Part of a small language model's weights.
Size: 9 layers, width 384, 6 heads of 64, MLP 1536 GELU, vocabulary 8192, 19.2M parameters.
MLP neurons of a small language model. Each row is named by its layer, matrix (down: output weights) and neuron, and shows model dimensions 48-111. Each number is 200 + 30 x the weight over its row's rms, rounded and kept within 0 to 999.
Before each neuron's rows, "fires before" lists the tokens most often just after its 100 highest values on Wikipedia text that the model never trained on. A number after a token or word is its count.

fires before: "9" 22, "1" 16, "8" 8, "0" 8, "3" 7
L5.down931,148,154,242,207,212,180,194,154,167,217,176,182,230,116,132,209,173,163,165,255,201,230,199,241,164,216,198,186,211,199,217,196,210,229,161,222,262,222,236,213,199,200,144,252,209,185,225,209,159,222,257,231,222,173,230,199,212,251,170,259,224,221,121,200

fires before: "3" 27, "4" 23, "2" 16, "1" 11, "5" 4
L6.down1266,218,185,191,219,221,174,165,200,232,233,216,261,126,166,200,252,177,223,176,193,181,227,216,189,208,251,258,215,217,177,197,215,162,194,204,230,266,220,202,195,222,203,242,212,216,181,278,259,232,181,184,162,243,238,169,229,202,190,243,270,197,211,159,198

fires before: "0" 58
L6.down651,169,217,254,142,188,211,154,176,224,205,227,202,222,157,240,201,173,172,200,218,172,175,213,209,188,232,189,185,216,203,269,227,186,215,201,256,135,154,202,232,226,198,238,153,172,178,194,205,201,173,191,201,156,169,190,187,174,200,244,213,164,201,220,193

fires before: ":" 42, " (" 35, "–" 6, " (−" 5
L6.down1360,184,243,154,176,198,209,210,212,158,218,193,169,196,162,205,205,221,205,199,189,206,241,177,182,176,211,195,199,122,205,178,204,179,202,265,197,235,210,203,204,202,204,219,180,225,235,193,120,218,191,212,198,178,172,222,198,216,167,181,184,190,217,202,192

fires before: " " 52
L6.down198,193,261,195,234,200,186,187,209,211,249,221,144,156,230,191,177,170,187,252,235,192,185,247,164,235,234,192,184,216,159,176,160,207,207,201,226,169,193,175,179,207,160,192,197,178,202,180,232,191,224,221,213,180,146,186,158,249,215,260,36,245,243,175,197

fires before: "–" 30, "-" 17, "\n" 10, " –" 5
L5.down572,218,222,244,242,174,183,202,197,181,214,223,207,162,173,187,276,154,211,199,156,228,201,217,219,180,239,195,221,169,230,234,190,183,179,239,239,107,168,219,209,218,198,228,198,198,211,156,160,247,181,207,176,217,205,221,170,230,187,141,225,174,157,199,269

fires before: "9" 29, "0" 14, " Ni" 4, "8" 4
L6.down1237,215,220,207,230,216,187,179,230,220,223,160,203,128,273,165,220,165,154,206,200,195,153,219,164,137,176,149,240,193,264,204,199,234,285,242,178,201,207,178,198,246,211,185,158,203,157,197,214,149,210,226,220,248,201,202,196,205,183,206,141,236,155,240,243

fires before: ";" 50, " |" 20, "\n" 10
L6.down1310,198,215,217,211,205,194,199,205,179,146,193,212,231,236,193,222,202,211,184,170,198,184,170,201,208,228,178,221,151,250,196,178,220,247,248,202,234,192,220,225,182,212,184,216,187,224,169,202,188,185,194,187,214,159,196,209,125,149,169,279,244,224,175,169

fires before: " " 42, "\n" 18, "}" 5
L6.down982,230,243,141,164,219,152,195,250,156,196,159,213,239,187,230,234,209,193,169,215,179,199,170,169,220,247,222,154,165,172,164,204,226,240,204,195,204,228,152,167,190,172,169,216,196,213,144,247,144,281,230,126,167,241,247,138,209,192,243,72,175,179,187,204

fires before: " " 62, "2" 4, " in" 4
L5.down5,207,223,201,182,172,172,200,187,195,205,188,166,171,208,103,208,163,186,152,175,211,226,220,216,215,317,239,158,186,236,163,236,187,244,249,187,193,159,198,195,244,245,189,212,207,211,250,241,208,158,158,201,254,213,208,189,243,159,244,280,227,199,203,235

fires before: "s" 73, " the" 6
L5.down1271,200,215,184,220,222,200,248,174,177,188,267,151,217,221,196,162,153,186,255,162,215,184,226,137,207,190,216,196,231,233,139,240,171,211,243,239,171,208,178,183,240,204,241,215,175,200,230,215,188,253,169,219,200,226,234,184,207,225,197,265,237,181,186,219

fires before: "–" 30, " |" 20, ":" 12, " " 7, "1" 6, "---|---|---|---|" 5
L5.down1285,200,258,167,199,162,206,171,232,174,204,201,237,243,183,228,162,205,216,214,195,156,227,256,191,224,222,215,190,162,225,211,164,211,157,218,200,209,225,263,192,235,194,203,202,219,193,170,183,214,214,206,172,189,214,194,165,197,203,239,243,178,209,209,259

fires before: "3" 12, "4" 11, "9" 10, "6" 10, "8" 10
L6.down1334,246,196,217,241,227,226,218,220,219,217,216,197,210,207,187,228,161,209,198,212,176,178,229,178,201,189,159,239,118,174,244,249,205,167,233,168,164,214,199,251,189,176,191,228,216,191,218,207,193,200,201,211,197,216,209,269,190,222,264,128,183,263,198,214

fires before: "0" 31, "1" 29
L6.down272,228,187,201,225,177,242,229,235,253,289,219,160,138,219,168,209,162,241,183,175,163,171,235,203,232,206,218,172,181,192,190,185,199,204,189,205,227,268,197,222,179,255,207,210,249,231,179,118,201,179,188,167,199,222,223,166,200,174,246,240,221,200,223,188

fires before: " to" 39, " for" 11, " as" 8, "s" 5, " in" 4
L6.down1091,234,198,185,147,223,200,203,236,202,239,225,178,163,219,215,208,233,233,180,233,206,172,178,169,253,227,175,210,212,223,200,192,230,212,197,149,165,207,213,165,209,255,181,201,209,194,159,185,220,268,227,221,220,240,192,236,175,245,199,202,246,165,148,135

fires before: "0" 38, "1" 25, " career" 8, "." 4
L6.down1367,204,214,175,226,208,154,244,168,233,232,241,239,209,145,187,165,216,249,153,239,186,182,235,207,207,180,266,262,167,195,232,159,162,189,259,175,184,219,182,216,211,97,191,221,193,205,227,252,195,245,208,155,169,238,241,204,215,230,191,203,201,199,199,203

fires before: "2" 40, "3" 21, "4" 21, "'" 6
L6.down237,216,200,199,207,199,225,216,239,196,279,205,205,226,222,174,210,126,206,247,207,212,218,177,180,230,202,202,203,173,222,207,121,183,192,149,192,221,194,168,215,188,212,174,230,201,208,199,231,247,198,190,168,185,212,225,225,184,155,188,267,235,187,213,203

fires before: "0" 58, "s" 11
L6.down813,202,136,193,222,168,176,155,192,237,177,163,214,217,215,228,171,177,160,227,229,153,202,181,216,175,207,191,199,203,189,229,212,194,187,272,225,156,198,188,190,206,184,224,188,157,185,150,210,216,258,194,224,221,220,184,200,209,188,261,273,214,266,162,217

fires before: "0" 85
L6.down595,192,254,198,159,157,166,170,177,247,184,184,179,196,200,149,211,178,157,208,212,138,173,219,204,195,184,164,241,172,218,142,184,169,183,233,228,181,197,199,206,169,200,178,164,232,215,177,231,240,187,194,203,190,247,227,221,209,151,251,267,221,215,149,223

fires before: "1" 32, "2" 16, "\n" 8, "8" 7, " " 5, "3" 5
L5.down442,251,202,219,197,182,219,147,222,222,254,170,192,198,169,183,188,223,197,212,169,146,243,156,165,188,176,194,243,217,228,144,221,224,161,202,241,131,217,190,188,213,201,161,207,175,194,202,196,217,226,125,204,233,223,196,183,187,192,200,232,252,189,208,165

fires before: "\n" 100
L6.down852,183,212,164,252,194,218,237,215,181,175,155,228,211,187,138,168,215,230,212,287,206,199,184,192,203,228,209,207,202,184,217,181,258,179,196,227,201,182,210,222,150,212,212,243,173,183,196,185,173,181,199,226,186,150,220,148,143,184,225,239,207,214,151,204

fires before: " " 62
L6.down728,191,221,172,268,202,189,215,176,191,197,179,243,192,183,206,198,211,206,178,194,203,209,138,191,188,258,183,200,230,218,182,156,191,174,210,193,176,197,213,211,249,188,230,178,181,202,192,220,215,153,246,196,182,229,212,203,189,203,224,14,225,274,220,212

fires before: "6" 16, "7" 15, "8" 12, "1" 11, "5" 7, "4" 7
L6.down252,231,198,247,175,237,211,204,206,198,215,175,192,222,185,187,198,240,216,182,175,199,240,178,219,227,268,186,190,171,214,223,242,159,252,226,211,178,230,187,172,173,175,166,188,184,208,208,226,226,148,205,188,171,217,220,188,185,151,184,280,202,209,244,192

fires before: " |" 34, ";" 10, "3" 8, "4" 7, "2" 5, " " 4
L5.down526,185,168,214,163,203,187,175,236,176,219,176,195,213,167,176,188,155,225,200,214,212,205,206,205,160,208,220,173,225,168,175,209,226,242,223,187,210,217,153,198,201,206,166,225,122,200,163,180,125,214,199,166,173,197,178,208,184,210,179,340,177,181,209,214

fires before: "1" 41, " " 15, "9" 12, "2" 10, "0" 8, "," 5
L5.down1381,190,241,215,220,219,211,212,232,189,272,170,234,229,170,174,200,207,261,188,233,214,200,182,197,177,220,236,235,200,201,160,225,112,298,146,187,217,195,155,209,206,192,225,193,208,179,161,227,218,186,206,198,169,235,152,227,193,217,220,244,192,232,232,197

fires before: " " 43, " a" 7
L5.down923,199,185,152,245,208,179,178,208,233,180,182,168,206,188,177,208,192,200,181,241,203,195,191,193,219,160,249,189,232,208,176,222,173,118,188,183,201,180,197,180,182,129,178,170,239,206,209,198,224,184,227,221,237,234,186,286,166,219,199,195,186,313,220,224

fires before: " " 67, " of" 6, " I" 4, " II" 4
L6.down1403,180,169,150,151,200,171,204,212,176,218,196,204,210,192,203,157,172,194,212,181,233,170,177,192,210,165,195,218,236,270,180,177,208,193,189,161,228,189,156,200,164,216,203,213,169,209,196,217,193,199,169,226,209,179,213,240,188,225,185,277,142,271,212,251

fires before: "0" 96
L6.down142,182,222,191,238,199,179,163,197,179,131,146,197,250,189,223,231,186,191,217,211,213,251,207,219,193,238,126,217,143,179,165,232,243,217,239,235,227,193,232,253,223,235,162,132,162,155,154,179,222,256,210,204,196,227,197,170,152,230,212,184,204,211,156,210

fires before: " of" 26, "2" 11, "3" 7, "4" 6, "0" 4, "1" 4
L5.down962,213,221,236,216,159,223,204,208,213,176,220,185,187,201,225,196,175,142,177,213,189,232,208,246,236,228,201,206,206,216,240,219,199,233,215,151,183,219,238,232,188,188,153,199,183,221,173,204,185,181,171,194,146,160,184,226,153,202,124,359,232,211,220,220

fires before: " " 32, "0" 12, "2" 10, " |" 4
L6.down1231,212,213,131,198,222,234,206,266,167,207,196,174,173,201,191,201,190,162,217,178,209,166,166,228,224,229,168,195,169,234,186,163,194,194,182,192,169,240,176,199,245,165,127,225,184,182,183,198,196,166,224,225,197,188,239,183,168,191,156,282,173,175,179,210

fires before: " " 33, " the" 10, " May" 7, " September" 6, " March" 4, " December" 4
L6.down382,180,175,221,203,214,171,219,203,164,196,205,236,197,199,180,178,178,251,198,151,173,177,174,249,209,214,176,187,177,197,163,226,187,220,173,204,199,236,132,182,217,218,198,251,211,202,253,235,160,269,174,182,191,184,221,226,171,187,209,236,184,191,217,149

fires before: " |" 57, "\n" 18, " be" 4
L6.down609,188,247,205,185,220,131,217,214,235,173,181,265,185,183,181,208,191,213,188,248,234,215,228,200,228,223,182,179,271,173,191,197,221,224,189,209,197,176,246,236,226,231,221,224,277,167,178,186,182,212,209,207,201,194,263,168,163,235,191,227,189,230,183,200

fires before: "9" 63, "8" 11, " " 7
L5.down1394,206,161,191,173,239,176,210,178,193,143,183,215,194,205,218,206,173,234,239,192,247,217,193,226,185,207,190,242,204,219,152,180,172,228,123,182,230,253,198,215,186,203,235,195,207,215,245,187,167,206,225,217,289,167,239,197,175,212,214,250,173,202,231,216

fires before: "4" 19, "3" 14, "5" 12, "6" 9, "2" 8, "8" 8
L5.down564,198,159,229,198,203,218,257,230,240,224,182,199,225,140,155,148,165,203,227,153,204,173,216,184,197,206,216,197,175,209,199,215,220,206,194,221,203,222,135,182,217,203,150,185,158,256,208,180,198,146,187,194,213,233,204,240,183,196,210,325,166,219,228,228

fires before: " by" 35, " in" 20, " to" 14, " on" 6, " for" 5
L6.down816,181,194,181,154,225,189,201,204,171,195,194,173,136,181,149,139,245,284,167,198,257,195,216,212,215,190,203,185,234,196,175,162,311,184,197,145,214,212,222,253,204,179,177,160,184,219,191,156,142,221,214,219,255,175,230,211,179,173,203,298,169,193,189,233

fires before: "," 26, "." 18, " as" 7
L5.down1222,191,241,228,158,202,228,190,209,175,228,203,195,149,261,188,218,140,175,176,204,213,233,152,197,132,191,137,196,183,231,202,211,162,222,154,223,254,257,182,271,168,228,234,178,159,182,234,185,172,199,229,204,178,196,210,234,191,190,187,254,232,212,181,232

fires before: "0" 28, "9" 21, "." 17
L5.down1026,212,200,193,208,164,212,167,197,213,180,255,209,224,224,229,184,171,238,189,232,162,249,216,230,180,146,208,233,222,162,180,220,191,203,232,248,207,181,248,251,183,260,265,231,201,186,236,205,171,210,224,212,218,183,165,142,271,187,184,208,226,196,150,216

fires before: " " 36, "1" 13, "2" 10, "\n" 9, "0" 6, "8" 4
L6.down838,188,268,181,192,171,207,157,214,186,184,169,195,221,196,218,152,169,232,214,197,201,179,175,212,211,199,163,244,196,143,242,201,195,221,163,202,152,232,189,177,207,174,196,280,253,217,216,231,160,160,173,190,199,196,232,205,109,201,209,300,176,206,164,170

fires before: " " 57, "," 4
L6.down172,193,234,167,234,207,215,191,204,161,213,191,176,219,167,195,202,220,201,223,209,202,167,178,166,233,185,247,185,166,201,205,255,206,207,256,187,166,168,184,175,186,201,223,239,232,199,162,258,221,171,161,189,231,193,210,193,222,236,234,188,158,179,158,202

fires before: "9" 61, "8" 5
L6.down1375,213,216,234,189,201,210,199,186,246,197,181,165,213,196,190,188,191,165,204,211,204,220,202,237,227,216,248,180,225,186,195,199,225,221,192,201,193,192,206,173,207,173,202,195,183,223,188,143,214,197,202,274,219,174,220,215,218,201,249,196,218,248,117,194

fires before: "2" 16, "1" 14, "5" 10, "4" 8, "8" 8, "3" 8
L5.down910,177,200,184,131,172,205,225,200,195,233,245,187,230,213,214,237,226,174,237,147,139,205,127,190,226,216,222,168,216,168,206,207,165,225,194,166,226,189,266,159,207,204,196,211,166,175,192,208,190,162,172,159,184,258,184,167,184,165,208,229,160,184,220,185

fires before: "\n" 63, " ==" 9, "==" 5, "." 4
L5.down144,165,181,191,203,191,223,229,167,238,209,177,202,189,162,227,206,176,171,162,144,195,197,203,211,184,223,175,233,189,240,295,200,201,205,182,188,185,237,271,239,170,199,240,189,275,217,197,191,193,213,225,198,202,185,254,239,191,220,243,277,182,224,213,234

fires before: "\n" 39, "-" 9, " =" 6, "1" 6
L6.down326,223,280,201,166,132,168,168,212,229,257,176,214,196,181,206,144,236,239,200,181,208,187,226,209,219,218,262,220,196,214,167,202,202,239,214,235,171,158,173,188,205,131,221,237,230,206,171,206,193,178,189,222,230,250,191,215,200,158,213,309,158,205,206,189

fires before: "," 29, "2" 16, "1" 14, " " 5
L5.down53,208,202,197,146,202,140,167,233,251,191,218,214,217,180,227,227,187,161,190,226,201,217,171,186,153,195,199,232,196,191,171,208,185,196,244,163,182,198,194,185,230,212,181,169,196,183,220,167,230,190,179,251,231,185,182,181,171,197,178,0,131,178,216,164

fires before: "1" 27, "2" 11, "7" 10, "." 7, "8" 7, "0" 5
L5.down160,254,195,206,238,184,184,217,215,190,232,213,169,199,203,182,199,155,208,215,214,185,232,183,212,169,256,207,172,215,175,177,201,143,205,136,256,172,168,171,187,177,237,246,245,161,153,250,234,213,185,176,210,212,177,213,177,150,223,170,240,194,180,216,200

fires before: " " 48, "1" 19, "2" 5
L5.down1371,189,195,206,206,212,270,203,213,222,271,184,129,213,190,194,139,207,235,232,180,139,237,178,236,203,243,197,186,214,218,141,221,195,183,180,193,241,191,192,226,172,234,204,202,207,223,211,188,208,150,185,159,198,133,158,199,163,193,199,130,158,259,244,166

fires before: " " 39, " September" 9, " January" 9, " March" 8, " November" 7, " May" 5
L6.down1391,147,206,155,201,165,239,155,167,210,160,172,192,234,156,173,191,221,215,151,141,237,259,229,248,194,220,247,202,207,222,224,212,230,254,167,203,208,249,189,181,257,245,172,197,222,162,246,197,209,197,202,175,190,199,169,184,162,223,145,284,205,153,157,188

fires before: "0" 29, "3" 17, "1" 14, "7" 9
L6.down1235,193,222,146,232,182,153,179,228,178,209,202,195,197,216,215,194,259,200,225,194,180,176,162,123,231,198,161,228,210,235,169,244,204,236,258,209,179,216,189,211,158,191,200,171,214,211,202,214,190,184,144,170,205,188,194,226,209,224,189,295,155,212,177,226

fires before: "1" 41, "2" 25, "9" 6, "3" 4
L5.down823,175,151,240,252,181,241,188,197,219,240,191,198,269,186,184,144,193,232,178,239,167,235,192,167,208,203,232,168,210,169,221,173,176,131,191,202,221,244,186,213,159,208,166,198,147,244,173,193,190,173,170,215,234,198,182,238,161,170,248,86,173,256,220,224

fires before: "0" 21, "2" 14, "9" 12, "1" 8, "7" 6, "8" 5
L6.down548,225,166,188,216,246,179,211,199,177,202,231,208,238,184,224,191,225,206,215,268,220,152,247,207,187,176,167,164,176,198,233,190,226,183,213,223,166,224,187,249,219,192,189,239,212,202,202,227,198,189,240,208,162,224,239,182,212,190,217,306,259,168,228,233

fires before: "1" 44, "2" 12, ":" 7, " |" 7
L5.down1187,210,216,226,198,141,146,167,201,230,210,123,205,198,212,179,282,181,204,197,155,240,166,217,218,174,214,207,204,211,190,231,207,231,167,214,221,212,273,200,189,189,162,193,173,183,197,212,193,116,177,254,159,154,251,242,205,199,193,193,287,179,201,197,245

fires before: " " 35, " |" 20, "2" 12, "3" 6
L6.down1156,191,182,178,172,187,206,221,200,157,232,179,176,197,169,183,153,182,251,233,209,219,157,186,155,222,253,232,203,191,205,153,206,148,252,179,247,202,214,178,240,203,168,185,193,182,246,207,290,169,202,202,246,206,195,222,232,172,176,193,185,172,234,194,190

fires before: "5" 34, "4" 16, "6" 11, "'" 4, "9" 4
L6.down780,202,212,222,186,241,173,213,208,217,204,150,219,217,229,150,200,221,262,201,109,234,167,186,185,173,159,162,170,156,214,126,144,211,191,201,199,238,180,214,188,183,232,229,241,238,181,150,159,191,207,202,186,199,165,251,203,167,193,158,287,251,234,194,184

fires before: "." 31, " the" 19
L6.down568,199,237,226,197,186,203,163,184,171,225,181,184,218,219,161,160,205,198,203,191,225,207,221,188,133,194,234,233,171,237,164,195,201,241,189,206,207,210,258,228,219,161,237,267,209,217,158,192,218,201,231,192,243,193,176,165,228,183,224,191,158,152,122,221

fires before: " " 41, " of" 13, "," 9, "." 5, " the" 4
L6.down1185,208,136,215,250,253,238,202,179,166,227,167,205,176,210,141,196,200,208,183,240,192,213,198,196,162,168,178,237,184,167,183,173,140,210,176,204,247,234,228,220,203,171,203,161,189,164,208,173,168,149,224,229,173,186,194,146,254,232,230,269,203,188,211,156

fires before: "0" 29, " by" 22, " the" 4, " to" 4
L5.down401,184,197,235,205,214,191,224,167,267,175,177,209,161,222,197,200,214,210,186,153,183,213,236,232,157,218,154,219,180,191,212,212,251,164,250,189,228,163,190,199,179,229,228,154,249,211,148,197,209,231,197,230,243,167,219,185,184,172,207,254,225,248,191,228

fires before: "|" 58, "\n" 13, " |" 8
L5.down872,202,168,254,204,212,151,184,223,161,116,227,195,177,215,214,247,233,113,224,225,220,181,228,244,157,186,180,187,173,177,191,211,213,242,155,201,144,197,225,263,142,177,257,236,212,200,188,212,125,195,177,185,203,179,240,210,247,197,219,240,157,148,193,257

fires before: "s" 72, "ing" 9, "ed" 8, "or" 4, "es" 4
L6.down747,207,195,168,205,180,221,218,178,261,228,178,195,185,208,175,205,245,278,243,175,223,233,186,179,244,218,200,168,233,171,202,204,207,172,248,214,207,210,205,224,255,221,253,195,195,196,204,197,169,213,189,173,257,207,224,165,224,199,209,308,215,200,139,185

fires before: " " 73, "," 8, "." 5
L5.down236,167,225,205,247,199,187,173,195,228,236,207,198,145,172,177,209,218,141,226,208,223,215,223,223,166,249,178,234,179,222,200,241,221,184,195,213,215,241,217,231,167,235,148,210,230,235,185,228,231,178,211,186,176,208,175,184,200,203,215,90,231,235,179,212

fires before: "s" 88
L6.down899,204,202,172,209,156,194,170,179,234,219,212,184,148,223,229,257,207,289,199,255,208,196,236,210,188,184,150,207,199,202,211,206,204,176,246,211,216,240,165,216,163,244,245,223,141,209,190,216,169,250,185,231,193,203,173,227,178,165,236,213,168,230,230,158

fires before: "s" 49, "9" 6, "8" 5, " the" 4, " that" 4
L6.down1535,170,209,176,206,172,220,232,201,192,213,217,174,197,215,196,210,200,219,191,146,204,235,276,142,182,231,195,229,160,247,267,196,221,168,199,164,216,204,216,235,193,167,148,192,166,205,212,220,189,239,225,184,219,214,216,200,204,169,250,194,196,204,175,244

fires before: " of" 14, "s" 13, " for" 8, " from" 6, " in" 6, "ed" 5
L5.down623,200,181,179,181,203,223,179,170,231,219,228,194,225,207,241,210,219,193,230,270,186,191,149,152,212,211,203,228,206,218,223,242,227,232,171,165,144,173,186,168,230,197,136,175,178,144,186,192,207,203,155,179,181,189,229,273,196,174,210,261,237,214,211,194

fires before: "\n" 46, "0" 9, "3" 6, "4" 5, "5" 4, ":" 4
L6.down1001,199,230,243,233,189,189,243,190,125,210,197,223,197,135,210,184,183,217,191,213,203,209,200,206,190,221,209,154,191,208,205,233,151,189,191,211,155,184,132,261,195,162,178,216,182,212,177,259,206,181,173,212,193,176,206,183,143,186,194,252,209,214,202,188

fires before: ":" 58, "–" 16, "." 11
L6.down1066,234,215,219,209,184,216,196,167,237,191,215,140,176,227,218,158,174,212,246,149,247,181,197,254,209,218,185,244,162,231,220,196,210,268,135,247,206,212,132,208,166,170,176,169,166,214,207,228,208,193,213,207,198,193,169,172,189,222,211,210,187,168,211,161

fires before: "s" 39, "S" 15, " century" 9, " and" 5
L6.down908,207,228,200,209,182,201,182,196,240,188,191,234,235,184,183,197,167,228,179,234,191,214,259,188,168,151,91,210,163,204,169,182,223,225,281,228,192,148,185,274,242,257,199,140,187,197,192,177,179,239,190,232,167,211,195,201,177,182,240,208,185,213,177,162

fires before: "\n" 39, " and" 11, "2" 7, "3" 5
L6.down305,218,256,198,216,216,220,262,216,176,208,227,183,229,187,150,228,173,244,137,144,132,190,188,156,142,181,154,184,215,219,197,137,178,204,198,225,187,201,149,204,201,157,241,181,160,229,227,206,201,212,203,196,186,205,248,192,212,218,217,253,137,207,197,221

fires before: "s" 48, "–" 7, " season" 6
L6.down218,188,233,251,218,145,201,254,229,209,219,173,217,227,171,214,244,194,230,212,176,229,173,177,197,200,221,154,197,168,209,202,193,180,237,224,225,205,174,200,181,210,203,213,232,198,193,190,210,182,220,210,175,184,219,226,194,216,170,151,133,178,181,218,207

fires before: "–" 43, ":" 25
L6.down320,178,218,258,216,195,237,183,237,247,172,186,178,195,225,210,204,208,189,283,240,164,187,179,206,148,195,153,176,188,203,202,193,184,218,191,205,222,165,234,202,154,161,198,249,173,210,218,198,223,175,225,229,217,214,208,238,205,156,188,158,213,189,195,202

fires before: "1" 76, "2" 23
L6.down1036,237,177,204,274,234,197,215,165,177,248,193,177,184,207,203,183,217,249,175,169,225,221,209,177,168,183,211,204,218,254,190,199,248,189,165,228,183,215,168,192,210,212,215,228,178,226,212,207,222,230,204,152,218,191,228,205,203,193,170,222,203,189,203,195

fires before: "-" 46, "0" 7, "1" 6, "\n" 5, "8" 4
L6.down19,224,229,152,243,231,148,225,218,180,260,218,155,165,216,149,217,125,190,200,133,177,155,202,232,199,206,145,205,170,179,191,144,216,222,195,215,245,228,206,230,177,232,235,219,163,178,197,210,233,161,170,198,252,164,162,203,183,167,183,283,217,207,238,258

fires before: " |" 62, "1" 10, " " 8
L5.down657,202,155,231,211,220,165,171,213,163,186,208,228,187,163,187,192,186,236,155,177,208,201,188,209,169,154,216,193,257,211,187,144,189,242,207,215,172,233,193,236,234,168,237,186,209,169,182,136,221,217,209,197,169,195,247,164,206,216,235,259,206,182,184,228

fires before: "." 29, "," 11, " and" 8, "–" 6, " with" 5, " to" 4
L6.down0,180,154,168,205,254,231,234,216,228,201,206,231,196,154,163,200,200,171,189,253,204,201,178,247,134,201,207,175,183,224,185,129,258,173,134,235,224,234,240,174,220,191,242,177,208,165,241,201,183,165,185,173,168,189,174,252,219,254,196,243,206,210,158,208

fires before: "." 20, "," 19, "\n" 7, " and" 6, " in" 5
L5.down1040,174,227,192,223,199,219,164,201,250,209,218,149,214,239,223,269,224,203,222,127,223,210,236,142,179,143,199,257,193,264,235,243,214,199,187,158,221,162,197,244,182,203,240,206,205,196,264,192,195,196,219,218,203,198,161,147,198,263,241,60,212,188,221,168

fires before: "0" 24, "1" 20, "2" 8, "," 7, " years" 5, "3" 5
L5.down974,205,210,209,188,218,170,183,219,184,207,207,209,213,196,208,217,219,237,192,179,208,178,198,174,197,207,210,234,217,224,221,227,202,207,229,198,220,199,177,183,185,221,173,207,175,188,199,191,198,199,202,170,188,215,190,199,179,195,202,0,174,212,203,207

fires before: "0" 47, "1" 13, "2" 5, "5" 4, "3" 4
L6.down1352,186,190,201,236,200,179,228,253,151,258,203,175,236,151,169,197,259,185,189,203,180,185,239,176,162,169,218,232,215,178,253,165,167,168,225,138,185,187,216,250,164,221,171,214,260,227,187,220,186,184,201,176,208,224,176,201,184,216,215,184,206,211,192,200

fires before: " " 45, "r" 6, " |" 5, "\n" 5, "ult" 4, "." 4
L5.down1260,182,228,226,259,219,178,190,189,181,176,189,212,187,193,263,148,225,181,204,166,172,224,174,186,193,233,169,214,187,195,230,179,260,203,208,202,228,190,207,216,177,228,227,177,224,179,252,190,232,190,239,186,266,175,217,192,197,166,215,80,170,197,206,193

fires before: " " 53, "2" 22, "1" 6
L6.down1351,173,250,223,254,195,215,188,175,213,190,167,188,201,195,171,192,236,181,220,213,212,193,202,150,226,194,204,195,141,227,185,196,220,147,200,170,162,284,204,202,196,221,138,215,159,209,186,201,189,190,204,177,199,204,215,166,205,206,190,105,244,181,224,205

fires before: "4" 42, "3" 42, "2" 8
L6.down238,211,142,237,179,227,203,186,231,179,205,191,259,201,224,227,166,170,238,177,202,233,234,156,214,143,218,207,224,224,220,192,227,176,214,226,140,228,216,177,201,206,199,210,187,206,174,133,191,199,229,227,193,218,210,249,203,161,225,132,290,164,205,221,164

fires before: "0" 49, " million" 9, "5" 9, "," 6, "." 5
L6.down1283,180,206,172,173,226,180,187,179,214,257,245,183,199,184,195,181,243,179,240,218,236,200,210,212,272,229,173,114,153,212,160,209,248,178,223,163,194,226,215,188,245,207,199,198,200,173,180,230,166,244,182,231,204,201,156,189,154,161,196,265,211,195,164,166

fires before: "7" 14, "4" 13, "6" 8, "5" 7, "8" 6, "3" 5
L5.down479,169,188,217,195,213,229,188,232,240,206,219,186,191,150,228,187,254,208,204,174,181,175,183,234,221,170,181,196,164,161,216,238,221,178,211,178,192,141,228,208,200,199,249,214,216,223,121,167,196,150,149,169,187,220,212,185,234,193,179,193,205,199,249,196